From a checkpoint of a small transformer trained on Wikipedia: 21 layers.
MLP neurons of a small language model. Each row is named by its layer, matrix (down: output weights) and neuron, and shows model dimensions 144-239. Each number is 500 + 50 x the weight over its row's rms, rounded and kept within 0 to 999. Numbers have three digits each. A neuron's up and down rows have the sign that makes its largest values positive.
After each neuron's rows, "raises" lists the tokens whose logits its output raises most directly, leaving later layers aside.

L4.down88:563387478574515438575557580440491427520412517521512516505501590466468554570463504491478429525516521457503498618447525520468573541446538539481460608505539448566517472494545415485515480484552493442568453597519509502459461500467636581459508541494524547546589518544441427485485497452530612501
raises: "c", "ort", "tra", "ens", "t"

L6.down505:587504454471499463466524486550406510507625505469496544498465510479542508484508489574514488434524535502456473453511552581585483437565492428582457466371531457444481598525485548513523604518511487582565575550401573497499518522542492513565430475522491506481568553521441489477465434468523548506
raises: "è", "ü", "é", "ø", "és"

L16.down142:481450409484500477448498446461543465493583575505455372430457438486505526431509530577562597596430516546433547448455542483406525632569399480519414518456535477528492458540557607422511509554446582545479573451503483538576385459434509490497468481399511541575475526479502498387488514487567430460
raises: " whether", " if", " because", " without", " according"

L16.down385:432673484531516522471424465456330532530556557534556482589505531591543557573417472425549499439449519514419487520463494499551433531469537417486513489423500493475540554484462563573471394551529508391519519480522563464582481475521628478524483571505477509438582534595464461483569457519519466523
raises: "km", "kers", "tes", "ness", "ter"

L7.down677:511493477497505512526530455432585530469491518464442612572520498491492454556547479556496474466451515438541492516490493483504517450475425502447465439536556524548508518495439473478467537490525549464531423502574556477657505533524543456478449379506473538501465506622548424517410479423532490480
raises: "ni", "nal", "nel", "ns", "ng"

L12.down228:460464574467548459542474462467504523496553470451500524520455533448459551489499470451437489470563535519531479593545504483498495415582434538572558398466516478503552443450530357492531502473519454515546559476565500480531497482553385479479514588442476454529485465516550531452469493540558537468
raises: "ea", "ost", "ul", "ug", "ident"

L4.down405:496487516609466429531536504541495380491488482490557493589601467550462507497534532477413559581357509532557530547502521495405489448417407596419489455426559459554515498530569463548454595538471522516476444567498464530573492436482553577496430506458526570499453410547453485505520547520540469466
raises: "vert", "rad", "urn", "ference", "vent"

L18.down268:518395451459535493590534483472507530503478563457539499530470544582535566550571512460496493495422535513573478557424452562495483538407476531445467459532489468440534421493433450487517439596433518447491486459448357437484520517486468522533556557538477477473492428566420461544502502435512454474
raises: " later", " earlier", " ago", " into", "own"